Weights of a small GPT-style language model, trained from scratch on English Wikipedia.
Size: 8 layers, 89.9M parameters.
Training: a variant of Adam for these matrices, 730M tokens, 11142 steps.
MLP neurons of a small language model. Each row is named by its layer, matrix (down: output weights) and neuron, and shows model dimensions 64-191. Each number is 500 + 50 x the weight over its row's rms, rounded and kept within 0 to 999. Numbers have three digits each.
A block is one neuron, or neurons of one layer that tend to fire together. After each block is what it responds to, as a language model described it from the Wikipedia text at the highest values.

L4.down1107:528446503504495467476547506508458510442509576512490506470486495487517467458527589556448591453614603570443490483467518554401500455507493553458415526466490504452482527484557401513484488543499504522544531531534473449454462542531539405537581519543518473495585497479456563508428514499465497515448425538476539480533459544615535475490576467581497455519550543449479570555491532513392421472539
Line-start list and table markers

L4.down505:493579641458517455518479524418475524534523520465540495452506515557525567491524531497573453519480379496464525551413627586544499547511481536495513424561491431543502489441570494457556500498489593548458449538465513561450503455485508474553490498499543429557430554522534508475512518408534500515449565426530444421492505546454577590485596495456474408469446477377524544438592501476528572523557
Content-introducing connectives

L3.down65:559494609552522531503454495493409494484368473536513498526447493489502537459542511430451563435477439453600508472410479580534440497493579488505487352419553460569417509506441557516464374419452540472462484512497494537473374473518532372423527593538545454482490497581558533456477491509519582524455456447470471490527591511459526543515456551531545559466503497495502597362542422519482478505415
L3.down279:432517480479538435516585416505595481506497496516511478470466533521488481511478502512448386459474364443452470467533521534566537459532492430508567452498481463419516493545561457487515518459464522475484502544544487505535598487514577460514548524454497477501520474504465499497525427469421509483511596478567515524503400513489449506536544407516413456570398431513551553614584473418476507544493
L3.down756:544552426386427520382541566496624534460473504457543546514512561523487543426557523481458516552469488432595466477492435446461521556499443517509473440641520517363543624482484407506516472509504417480504564495453603605461436440546606485551486475514541472475518551514569464469436386546531476465554564486532521564423436541450539606598464534433544399372476401495502469538441535475470502494512
L3.down792:458438475529480453372484367507427521486515481470423554477617455497544471459567462451510546441489518435486495432547527507513404520570524473518580535649493473575444466483553460549551571496582476505478513560539521562478567506437602519617580510473399498572495579535488498505429504432576562514455511538461459496469549531446622477516448399518514442632509494500516454519528557464512482535505
L3.down1022:491514522449433559590500467424515592515409498481501500513424477520485425472444524491496445528485485600500496535458505587446532510519485453487506536511495503513469523516465599486505568433585548523527544532490522445533438490436416513508507508551524455453532468521446497485481526496565399461503447490439550421542518474490511415455576533550561587405511594469577536549511497525462524397564
L3.down1429:529502405508457521528464421451404504493539501517452429414542496481566408509516415405456473477538570435422497392510546595518531575590533479414536431503504522399491569496468530549527532511536447517484508454517480503563523506508524541536511460523488523422571512465507417595465477535495423538457579620530428487506559497553514499356565468596516547605490531548561471493554417596525451564422
L3.down1784:424548583576522440529475506463570473536476528561511454463485390489388498431522508486531506513567454463468473524485442422487478489489510581433505548473475534464543473495441464522518525444411577542451471521539513536519577600541457425513497599508469462552594469505477563375435545486521511527543489511483445493444438574391434504459491554512466547535558391495502459494527450499468549512487
L3.down1906:487479419509479537468533570510522525475578531489495425460536557539440483360445463484454460543515436495421535558563521538552480572569476442460457449501503430508426520496444528508479512531492499531531482449515470454500500585600599534491485444507557544436393450489586475485560528515449480469509525515564475569578501428595484478542441542448494511534532528514445471447463524452583522419447
Second piece of capitalized words

L3.down20:489549513489495484429441597628566452490535507477521467426503498545450535481561609587554496495513493432468473502461504531532456504511447449562501436484553417570520559429576461466525550486561496494457462398511477437475582619531553556531518466514535447499547447498524567524477500486517503648545580615495480497491596455461507446391488528553442475564533516539531433503451462429497498458486
L3.down693:528523547526485539505525531417389484484525565521491515491493466503514516511535522504536499483419526452507533508512481370468538670562470538409508424462438489495467427524432427502617476482481617527537484453457510454469545512483563480487511466412505474520504506572526472526469499485417516534599523408512567492384523491478512511578456474437467466520562530455523455341483498491512522547462
L3.down966:485514544443441556515504480519532498466551513552482493426442540473578447546468533530453512493539480501498553486448479484476514563560551492611527540448547495488480628432523475587498538541521557517435432519503459477458552542517619505412579419435544458512463484453411548477389533472541490586473599490499405452486483574497497439420570442526371441516538504483563411548474485524422468566454
L3.down1084:437559480533517473506508551553590452416510587561531477420503480578526483493480508451483528525499422467469378524409521547531451466526435530465539457496444457514504468459511476574470447531574503457466474436458437519557566545502488456536453491435544536616373382542458533529497535401601520575508578476558454520493537481467420470477509458482493481371400497468541496595543513435491526524473
L3.down1310:542541519360478569443483526497520494432468459491528458442557484530548532478480550511558520491457489531451543477452462475471436548422507547503488456515411503422370541490530474404544437563520584490466475461499521426488477465499463497496564494462503520514402515445463470588466519508500498454544519483524480393512534511509506495426523502506501483512504545476456386470531558527479498510546
L3.down1334:432376427468559496550536534473492542509474460494561480587577528490533481470516395460504471528479527536484532503484501450488496499472549539467472453537458553456458615490503486526535450530601381388492454574503567450507567470522508543566579529443532480508464545470492432481485555505393521482480534473589524444550511494459486488501497469415554423484507499508493460566506732403538600460512
L3.down2192:506529522407521583523516472467533526465517599450586564535521595463527572495520475499479518498515483536439475471561526494529494501455498508514460509521580455429509502413493470458467491546514571390468500569487549521530480563456493493505475525492571468538434523467530412459509529467563512463499553500457527414514549522520421459574571482572466437427535423513446451475519512434383557507488
L3.down2225:506578475444434500504458508467458505393491503588481515453586451464599398452487501437479437480513524555481505523553447417475526497433486555449505571463511491543468437446477498446523533535569532482489499499498533498465445424406502484555580557534445467483505464544509437512593508501494569505522521478498525490568505435509518504489447477499549546498563572492486501556505539466476497491565
Line-start markup tokens

L5.down121:412526502459542464556568454500451591635492462569478480495436470469495485539607461577459616461512502600451451470545456454490519492492493465534512559499459464395506541530497573535410486474563529514501429416497501486527535532483475500528440500460365482502510444446424514572476476539459442489569430495560482549497521487556580511509538369502561567519529590509471456583610463503580563519493
L5.down424:586537509540490477477443472573442576479462425470483421517486525500517421537572520435549476480429501495540491561403525502528490400535503445537483416435492523475569527502492431581495566476511523532482508523523483546507528452454581549466440535525482567488569511516465512432563565475503476499506420409467506611513485525584488423490467423426462527473654568566535485567548491541466485593517
L5.down557:558582494479537461511479470541511569506516563494506444560425403522562562524514506547498486428530536465524567503461464566533517472451527469437502376585582522453482458488445452521421496543402500545494497508436488457473475480477506492531505475497519461525590552564551565501543641438577438507504523412561553469582531427480541525489518540549530604512524554462476578485480353537615488505404
L5.down755:550455459458446517480429499483475527539465623551546510486478451477529462565428515463550443529491414499419499528449458529485543466523521481506507408450469493390482485463461509443525453598531586495443534488547538516532562436552509487471533568464426482546537453511444542482435534470435488432475462474557398532484571465515493551499577461549516475476503563454506538585532592490478502533491
L5.down903:477530476513542513515567531504474426470477443523502472415422545493431383477521405571507476606571532439475525525477476533552534589581528522520455476504448468421462417505503433414494459447552471637488569509506494539509501460580459514479518595440458422488532479464563461510549446567473387484540467436458560499491496541492506512504573518488553566436480411460481472478540544425456480561519
L5.down1607:532494404581559483450495519473505560556519470477474515452505540484613491551381614550501623520441484526436423434504439419497497458450453518502441503424496490522467520566394524526515533580551504469527386449504542414447634550490478376516540514521530478571520510504481466509501539549504422510493461442492453424534485438481586429514550474467398510513474439472464538554556513451429390462563
L5.down2078:523572573537506505592594439451434472572428554579557587445540508447564449508483519415453446442495562599469594438555578537455371549471503574481473485475450511471500502579563581469451536406549481452566498535502573538591429451450565422511440519610463546529490495522571459444599612498546434464587470539519461524479488488571501444535516501433576490476501465500456451576500522508569445520594
L5.down2250:460568449574477508403523587475468566455438492580501397475523569520514504486480516479610580513458503568467555450497459450526366481481487485453444425494528486523564565526456497461520544400488547542549560408542542507490581485479602567448485493518521476570521414521532523473455478498506500570464465619486517498424531553562553530509476497520440439535541491515487347533402451399437417477489
Second piece of opening word

L4.down1656:515486450435385444561473514538549491354488557480510463472484494557479492450426511493514483464540553574549438469542520490526471505529536490506499459480476543499485466507557469495551538533429554517550486491324476514470484507521485565530513506501514481433438526510447488537542407549461556558544497603429432439478429533459514613472466472539541518435591446568525423486489454453471462582529
Table pipes, name fragments

L4.down354:510417572479516534497450597497538491451530572461448540422507526468438415457508456514394477516492459510466515469437526441372462547478604476443429541498448548521513448397454535461571414554475634571498585560545465563566471458455491535492579399605388467589519485543421573579447495475512518472458540460565443522586574459590495504556377529612515494481533463523576560392516468558502506486540
Ordinal after determiner

L5.down529:505441608462477443496552466543598547455525557589568523534456475485412564511491528503413543462648444522554526524528431568551572552473529490447422497438541521475557514538467566529486366498444467384542459532466402469562490463474421542472526480436459503470576436543515449481459527428453519586493511469502532457558510507478508516493562508534511535469505573479506549520541561440490452545490
L5.down863:533487522483440540500554466418493470549520416482513522480574395468507573493464391511450513424553481454533555497518503492573455533476549514523471458395550618505485568438507472538506485555432553440453595479501409595533425494520390526462629571519508628405471529442526464426510522471459550415560525492538528539491469543449480512586557494432514434576460488483438445465477655497472464529509
L5.down1164:519483458465582519517462535505517433495491522529573478571535504547528470520436597584513464470492520472496528510554483513463518522440531437467561538515519401566558574605463536452443488407553525479540513490482435537466469573446482527547510518547565512380522529452508537438430504538510551560536453504538487561453599528398442474436578478439422567483480576449594492488588490495547448434486
L5.down1358:497464466505488411413473495480524544517518450513477461429498478455526538549481504524502527432493481431557491558524471496459478532496433549445498468475566413580481477532496488494474587492453399459576456464433452423510522517522588537421638410541382538650480529492492437427557493492484530590520494545408418503417525529470489469474471482455482534555535500455531501527548512508532479460502
L5.down1666:478484500533475630384508488532509486446526535486463527493477542496559429554462435505514471499616464456522515481508520524489422535507477481581465462497475575442517583511638508458476598491507558531529427424530489557605594541547529500519580537493475559488564547464525510468484449472496473512445594525486510512569518468471486498440486493527580507542489367507461480543572597487523528554514
L5.down1911:520497496443465612411437523484585608495612442651476410462495452443426547608583481484416584460519476481609525465635451490459470566530536626496455471526488444490546620497469536432476515518439492486590551520516451551559496529495400456506492525451537585554502425493450462465553539453460505386435434521524425508450582506427459555666562398498418513467428523427527517489484545531537508464467
L5.down2251:591476458541644458423472575490457620489502487488552448503539395519523521528443490509471459502552517622496527453631503474501497493439540535347525587544476547475444580564502576485468533465495539428487486509499488454533514452416400562465440538520530535451585444465465485447436452483467477473491489547456478446451532555451508500514535421458456485513477479441514460470562477464484499494482
L5.down2256:491471359611483521462457391567520564513431525415526423552554575527468558500418569476488464463428471432505575484520390558498493488409498542502545494435589479535569490589580614492462485462443505571473569480496495503531419489479544510394464544568525477541483541473562560423445426503495540477423561523457551473450500548527440452551463413536540493526449500457485472472503518400492509523498
Sentence-subject referents

L5.down92:471489536454554468462370521575476524539500537587514560416494553584560573590528530476454493519465507505549477497502480545397483568504493462464498400475454506542566476532482584487513567464462518492536505514516548470492526537548503490489481449449470448561497533493554483414519499496529502562460541508511431589520465458446438451523468580499536486532465440441554481426594473512498551473429
L5.down171:462474447466438394417495442515517507490526369477521477473603589471552456477485427509480513497452499518463495435520463524479445474505480500590437474591488549499544519570516571528490412443504458442489465555600458554533431471464476497562468523484435463575547458506494502473520531516487528555531599507474420622445493489392576491462453539565512477442505525568512504498464500482476466399493
L5.down575:459448490461532490546547485558469525597504556627531467450534443542518472548468552455510485541441515535443480537493489580549502495504515595465402483441448462483559468417498527498434511635444447569440501387435501390445462559428553475559494427496596467494453408500446529455562529440545503512452545509489489458467446374512488398469510474525457485551473516508549579549407434479433417572579
L5.down1429:513527525487501475440480528501559506561525511512545527504436453546522579429418527452538451443515513498565438500456529441500507496446489528447474468509415548503476479461587525493431501519553484436457491486511506536429553533511503466443589630493458468493418480528480493442514489561528520524435419456459571543523543480541457515543450500540557493565463506557517432467456529518541498490418
L5.down1635:536549478540532550540540531458466457476561511473460499472505518536502490530541457412471568516485569499505509522480521466538463508577484530578427401438526531482575590548429562505483486506541465392482542417510479503475519455574488442480494446499396440516481617466518458512451453510426484582473445514544489522424517637486613454481470514535328570550547591447557455530452508406453412522624
L5.down1684:522386516458515557479518481475491542505499518406534419506511464571457578495545447618487442530511500517558573543519411401491563495566500427532507567435477481466520475551464444536570425557506550515515541414547485493479451450564593469424539433543504562464500368395523448468519506433577499442466394615556543474485397527595572527467534421544544548437541575345501529429396494566493572458551
L5.down2179:544575483485480504502536605480416549571568561577526541533488536564518465488499487447472529464453492551453523500413469483505538520563490487543432528450466507490457489489451520518581533529567500513541466478470585432587520520603495492535478429498506526499549452456545470537530593457391490515459511511534423530512560580414484398466527414504569523509472534581573544574466527470467484466510
L5.down2274:423495457403484559529471448472508533454530414442552465487566471461485492544395492620505431572538574421481463525431428529546475519485490501468404524506509495385407459527463528459530552572395387542586383551463458583558502578428470441505556445518504516480527486489485543474463494537428400397472481489475494469646479474539453441555511509575446531420514454578533457459423551462472529468488
Connector before named content

L3.down60:569582518630588620485450513510500469469526444545315615532540506527445494486616503553436461565429462622422491510447475531556486542493519534455396454527540504545482534481441396456507490470476434500503493548464500514506441500487511502544430468486469552483552524468429422496574553468564479474580476517505540419543468547507479636401548539530584555508517485466551432514480496570541465440530
L3.down356:563489518531533476423515470453482583512499538517529462443527506401540446481504549513468518561509452543582501500478521470399517459450513519484553539548428517492448518460485544486544576453542528568537579520570462495527576456469415525520505538435472497486483524524436580488523549409468485517479493479573561474554452572552542497496519536433475545396498423503494407431498501543489637484478
L3.down507:452415562516495520565467572422470561587478548455511387467488453467556458547499567551420489533517482471491473473604472452419526552462520554571472541511485530510559534398520617454507529462530496463457521464514585462547525445569561435465540437476512454555461435489459555474528449530465446529432475449548452546473448400524514491509442470556472553573526501506423528463527500659504540641481
L3.down1271:529427529438589474504525536509568575499426509509508541518489494479452477524471455475435525611499537472456501472497486464485531567549546520448485505618458433452478463518497489467442519437488475543554449582454469470459462452525490464483429504466467557482480465613508433443491479615471499457526501444489497497447517435551497500422560567497538411396562538481473526499536418528514532536548
L3.down1412:526482465483481432515562477496548599514527514545496461512514394442477511486559488522543502609547498516602552505510413465493507476506486500448514545470444493527501453497436584458486483500519460487525548484490433443458499496601570391515437518518485544478491528547460494474575441546483485509491433589437489420480502430532530568517446471562500462481459406483524461428482546591510423463563
L3.down1905:439575460489529430596528417414418505396523418585504450564503473550563488563527487466435466531484510511465414557535472549426491503560471462511523502519542545459453470516431526546585513514522488448485504516548437530522564455478590499556462504520450502468551441498503397543385520489560522545460538493507573541473512486353476430443430539547596521582537420528432483470539482484509477448469
L3.down1935:505433441519472442460560492551470526562519468552485441530499612442613520537480452532466542470458512429554519520483455425450571563565505545519553468490472550585442545483454581460596523556517490496433454569423493511458496408548512540445513510529506410508514453477603416551540480483516556508376510480500497502528422409506487535584602443526495568499526460511495486438433564545457426462530
L3.down2053:384454512413520457512507544433556466467516562538505428470524340473475462467507561606456548612579552407519512409540423500422461405463517528449485560507420572492448476471447639478508477536556490507538509526522536504589543558440488448469549420497452622533513442485441584513472459482463463514447440487565513522540505425473508547489527495521527462517450448354529421457555478560481508500496
Member-picking ordinals and pronouns

L5.down95:408532474569558539573529600539468515481544505494609474531518532464447541478469528596469517449496450462400472458525493426519472537503491513546561581426460509485482528474488504478447489369502519508487537415526509400465499519536546535450476481509576544454596469447498461455466485539585547505479543482572530472537536470527558546505480524453509529418487527454505557519486564498524490480508
L5.down240:440518473513492491551530491493469512428492476516516518506481400494550551454517555545458528493587502434510515484499561484456461454541476436489518535456485444477499469493440582436447489510447456547469483481479529507494422436541547583436556482503475519447524530506483474463449438548564512491433438581516551519469517485559570534473650445550458487420513543465519482602487540588467514417537
L5.down318:475566489428485524505536449502510452384531537608413462489508543539560497524420429534436551552490541434559472431546586438475547483542539479433472502528570524531490489550541530476471561527398565457466514439484458486471489459519513579560523506590509478450380506501508534461463541458518486394588487591575577437459533506479479548565534448572454524515493405526403572495425541608517591564495
L5.down771:462470465587497548405612521482519479483515520497471547531547475461571466467562520626501578520533474499514435450573475523447438476499467480493508477452545529484468506476554466594516445497427446477498465428487595450445491525565461353477576486472566416488545550519566453429450494374519599471457553553545547470563585543410506580479566495398526419509461457528583478525455521580508443535529
L5.down864:488443515446570602521549497524476406426468474520457502586574499442555594507593547527438597511502523379451439535513540541500490486568469514471544435438470411525406455534520526516431463497510517386422513499404522552516430497518534533461524475509393553466364514526488512446508509457498520564572578589529605447540523549519519446513452365480454451501504446428456572446465474538557503539567
L5.down1871:524436524460491576519532521447441442488530462626470456548555457554520561534561500549463583459633382516463531513443467521462345519578448406533507489439602458496419556503480528595500546545476515524594473501471504510425453438526491495520493538486397585410505488550528507469526467453527572520576507606544554517540581515545537611505577470461495456495484600571541604522546471489470539484479
L5.down1983:505398441526565476499515523504522528491444382488525591519472542631550471561513539510528488469509536479561583430468518533569419565542556472500493511532414458495618540553552467547451465423523478545410512444497448453441421514421420530511584645508459449478450499377497521453443409465523531484480475503518455528489463552515502547534487467534436507556547536475541470478533485506488509490517
L5.down2217:463454533535624478463445518509445551459507559447492548497589466476507506539489589543470528457526490515457473469453525571500463508534524501426525447469548477540533569477448473476495521514506550543490477519505464479477493461561432472541455518476468527509511564551518477424450508488543562557535492556543484478417476499531519543451569449522511497443491529533534466495508523496473516555530
Section-start table headers

L4.down2238:550551499450488584491441495534401511485475502456458530437594483466545507489472497602502439528436486351606490457577520465486427491517554497563492500482483586453564552539595656496476535584535502464548394438522518435567432460435465453545669453508558463424513486530461540482472460546510453446476550479444568538480500494524502453524535425486473490530430487493505471520490553521423518546508
Clause-initial subject pronouns

L3.down343:499593479577498564476478495485496556422564495475525496493510510456541536452517591460385477569464498549493479501494466496535444502421483492507504421440600512456434527470561476517605519458453454513518518521493398575488549500545418537605553483487442442528468504452502442564462544535577500580501617424508606488441417433587514445442537518557476545542470572386499506517504422503487506518524
L3.down462:456411431371470479461497458504400583497563519463523518489592465451487455513473449578427387437529557524588448549534532503500416474503547439516524560542592551496423539541546496451595549504566539520576447497477451546579478453430438426533591476509545507471567394507491546480488526466486494463545467535506501424544475514383518483540536499491459516527510515422509448450509552513444551467478
L3.down801:474490530411458508533412469431513509472515567508527509450546543548481464553556393466452509413513561581474550536574452435497544589559557481481469493509512444424541486493510499552541545550448609461507475550495438475556520516495464498425494531476492422494398547488404457538489545488541507541502510501554478414477491560437538519509498508532383596548505455430491545552480530558384572522549
L3.down961:514499513490499461484437550538441469598476494486581489513537503390499540451555487573465439503451449535456621467476531598506479476434563379497459500366570487354503508529512519593482449517495407514550531531529536513456580449474513489484448439432453445497496485539458558526472448530484459567462587489500577515546388427568572427480524479466461492564516431507514484496358561534450507492571
L3.down1025:411503545521524545441431586474554474503571480513430470487582445451474471496549475569405498471555498385464351479533458463569435509404517539512551419515479562525567428511491550494482506502488499527526523502501478574482487583521473418374531492554414585433574466444501472486608523472482493525518527536505626503408562482486584558537523442446563534479470481506534495503476418480495493506420
L3.down1204:597539544529450493494514544432523482526469535468491564505567447480556435524485463492464523463437500519506454511531455541512488497488491485515552563489468524408483500421419563545535528595488450439528473450568604596458438517459407496538377555504491479465560532482478538487464550512403566520470573507449446383450474505489474455477499581572487635455419488445515532440509596535482612598518
L3.down1270:512475531418388474554489477507517562516609552492492521525482510485523515529384576527394450500441517562426458431479618568530482496564460551360500471570505509479455550510524458538415585587512505503541471463437575518538546472509523449535570440495540485589493554522430420466450459475478521541489475538534496438508466401543530500546507540441478556541465378523487395557515610464514489494422
L3.down2055:560480489548545464576527493548562508419480533413540523437516556433507510587465460610533468455511522465516484519494389543481480532552493446642470519566528540538441534462514451511514530511500486577538546409515480575551494399586444571598526468574461397444541510564434503494555502484483493482527518384503404466478458443606525510527518488497510477442549411470599508456560430480505529435500
Pronoun he and R-word pieces

L5.down239:448468536493484491579438577524445471485534561471520570571562564487578439508507517508554484467509492495424558446439572433540457442454506533573490522445567526496542511381598517510526601395440606532567634477446497483401518521417509416498437490468496577570409479431444495452451517462514585459500469474498469501465434441452505446531430519535489568620507485469438420572424470490555471550503
L5.down370:489468614442542483542425538514542544529482529533443538486484538460545389457526535396449525531435486476469495499600525536471482543516506487556549485422548513526461513532483566463481508492542490466426546506541576406486572411507514413458468450558491484446409595478465539466411495545503498558489474610509491507531429431488526515565436485510503517537430451443504462633541471579603482588508
L5.down1506:518440485583451459532459534476547520432469501517535445463410536481505457516588505529610500527509451506536520427491478496525557520542461551469587583470530525560503424530546517486621442482463434499486476539499453404472373540478509361533517523575499524485494484530433526562520461590477507455586474433530539432458441496507554564460429507524452458445535456439446464619506578455446390528586
L5.down1540:520484476431471486465567453536550539515471417553508524440457576469596490463472545457512624498495452537462494474547531519431521504485530561521560436494467449485459536580452588494539556484472503464488563450485458451433474573546547510453576458460420404490548550429479584511409488476552456543435492511540466465545565551526417491575532445504498577556455540488523509524628581460507502579530
L5.down1767:496549534514506499504515459445539556491533509466568499476476438515528464496632532508408577590544538495468410494471520527476473496536472622517472417505497584470585530530564523493533510448587529541482557524633493495496504575461454505550493494460537469545520448528374480401494482460448393553473544431559564459536456511527553522509558529476504554477540519503445447502550420606431584598552
L5.down1902:465416499457454389428515539390506568552411467561600514575450611437526447499490528580477517537575528433510535513512465510399501551525532550429485671443382445516528479495501535494456473523414435534451498341512549570499493513505477529478507484582486487585498482574383416478495562510543412508536471513584526546484570437523520486544520563566489507439481489450539535494506536592406538474537
L5.down2221:498494576525442422561485547494458520584479562509511484590481508453544480531484538590444528590532540520546471526504423462488475541576502468409520454468433543509460491464474538546550497503448568552521452492514396506527509397410481549404505529459470514503395497505486506517478582463535592404475540476574506494496551473545510543435568474615377496499511531516545449510391507485571617556421
L5.down2296:379545483500531438514527431513516518501525447477497498543484471499561463599526467522480554503444505469471522444507568531463600450515403499555511493435482508511474476537439601412459589471510428414503544483405477524512482553494553469442514531517457532600502499457444519546525581565458584426536471422544484536426444452531494495465502480527443546488421463433428436502492524442517446477382
Partitive quantity heads

L3.down905:457508584466453516591471478509447595479537540429561502517506449425531482475439556587603377441504470430569541467493512494540565553528488502548608495499466520498515456546486435513546575582542576530532467453571519430460383404539535513441435535529527442386477539422434464549470477487618524466359556460538432419450548480475564546537574595501505509480440564524499502404538557495468492519522
L3.down1088:427529544455521495470506590386461454424505445553545574469489570463497560528475524516510443460553549496565502490502590489572536495481472443595498434584506569555542564512546565503518547543411533510497427462505518531457566547478568425357554445432528488500509525483591554433517465426502480593431575552394517636508537479473398466567513528510544455610529446519572513493542551550420570460449
L3.down1091:534505499514417444495494589577506535600534460526450537511471482533519472512445519525587464596461535506585454535533471515540504471584503553470457443516493547450461529455519387395496559509429514568463487381499579554513392483428563471489421440434461435492421565460552406580460538498498511384408436544544454560478531497538525508535516482543470427526478601426578508565515447507570502481490
L3.down1296:498504531486600454458493558580439435436531519439512595594493442473586588461499559500604499533575530500489560504469535522426499511510460481475449448553436529402471442433507596497472507534523432485531477384546470525454510446471440438565491455459546468473384430422497507542509350545626496466522499417523443553568546534430654449495660435494361473548565515442505465578484500489465524544418
L3.down1445:522490513447480452552492478519534484499477437462541476546442479559476534489553468510518560490477490475398413426537526533484416452535471561470500448432577519462471423507514560474533510585567500453571472414569500551470534475542493467611547466435468604396551456492429535499456543490557476528502440561534493560541400431477508454537530414533464443459476496487586509541414516554509411434415
L3.down1750:497558447566618489570479502553405391478542511473505444567585505558537547481494632467467511478576535505454516447500558539444569461544459533499472427493459488435513511517541548487464563489571459480535538446564419551476526539553525402501500380496512469441389508436489545458505363441583510518380518449506405513499495509564546436539534485566516479493453590447452536552517487450399530544485
L3.down2023:534550519454433480465550518569467486483540494525601500416523486485459516441453450522505466497462471458455466493414438506547484488495426470471429532413456455543463535544544606502468573517582562472526544498539570481414513532513500382572524543585506441503478590473495549556517465505488541488433523514555479569462516483455584497490556529565468491486438417518499502542457552570488473553476
L3.down2180:531576409552447420555537484447464450546543565536499461502532480455622472430518550469544496616482474405391506454502561468463535476513391426507555519408482499421490516529484609450495534509554490502646491464547418483441471557492508462607503548470484415407486491453554549592517522536610586461506553497436573526624511495530513490502591453530509462552412529528506527510537454532476433507495
Prepositions completing verb phrases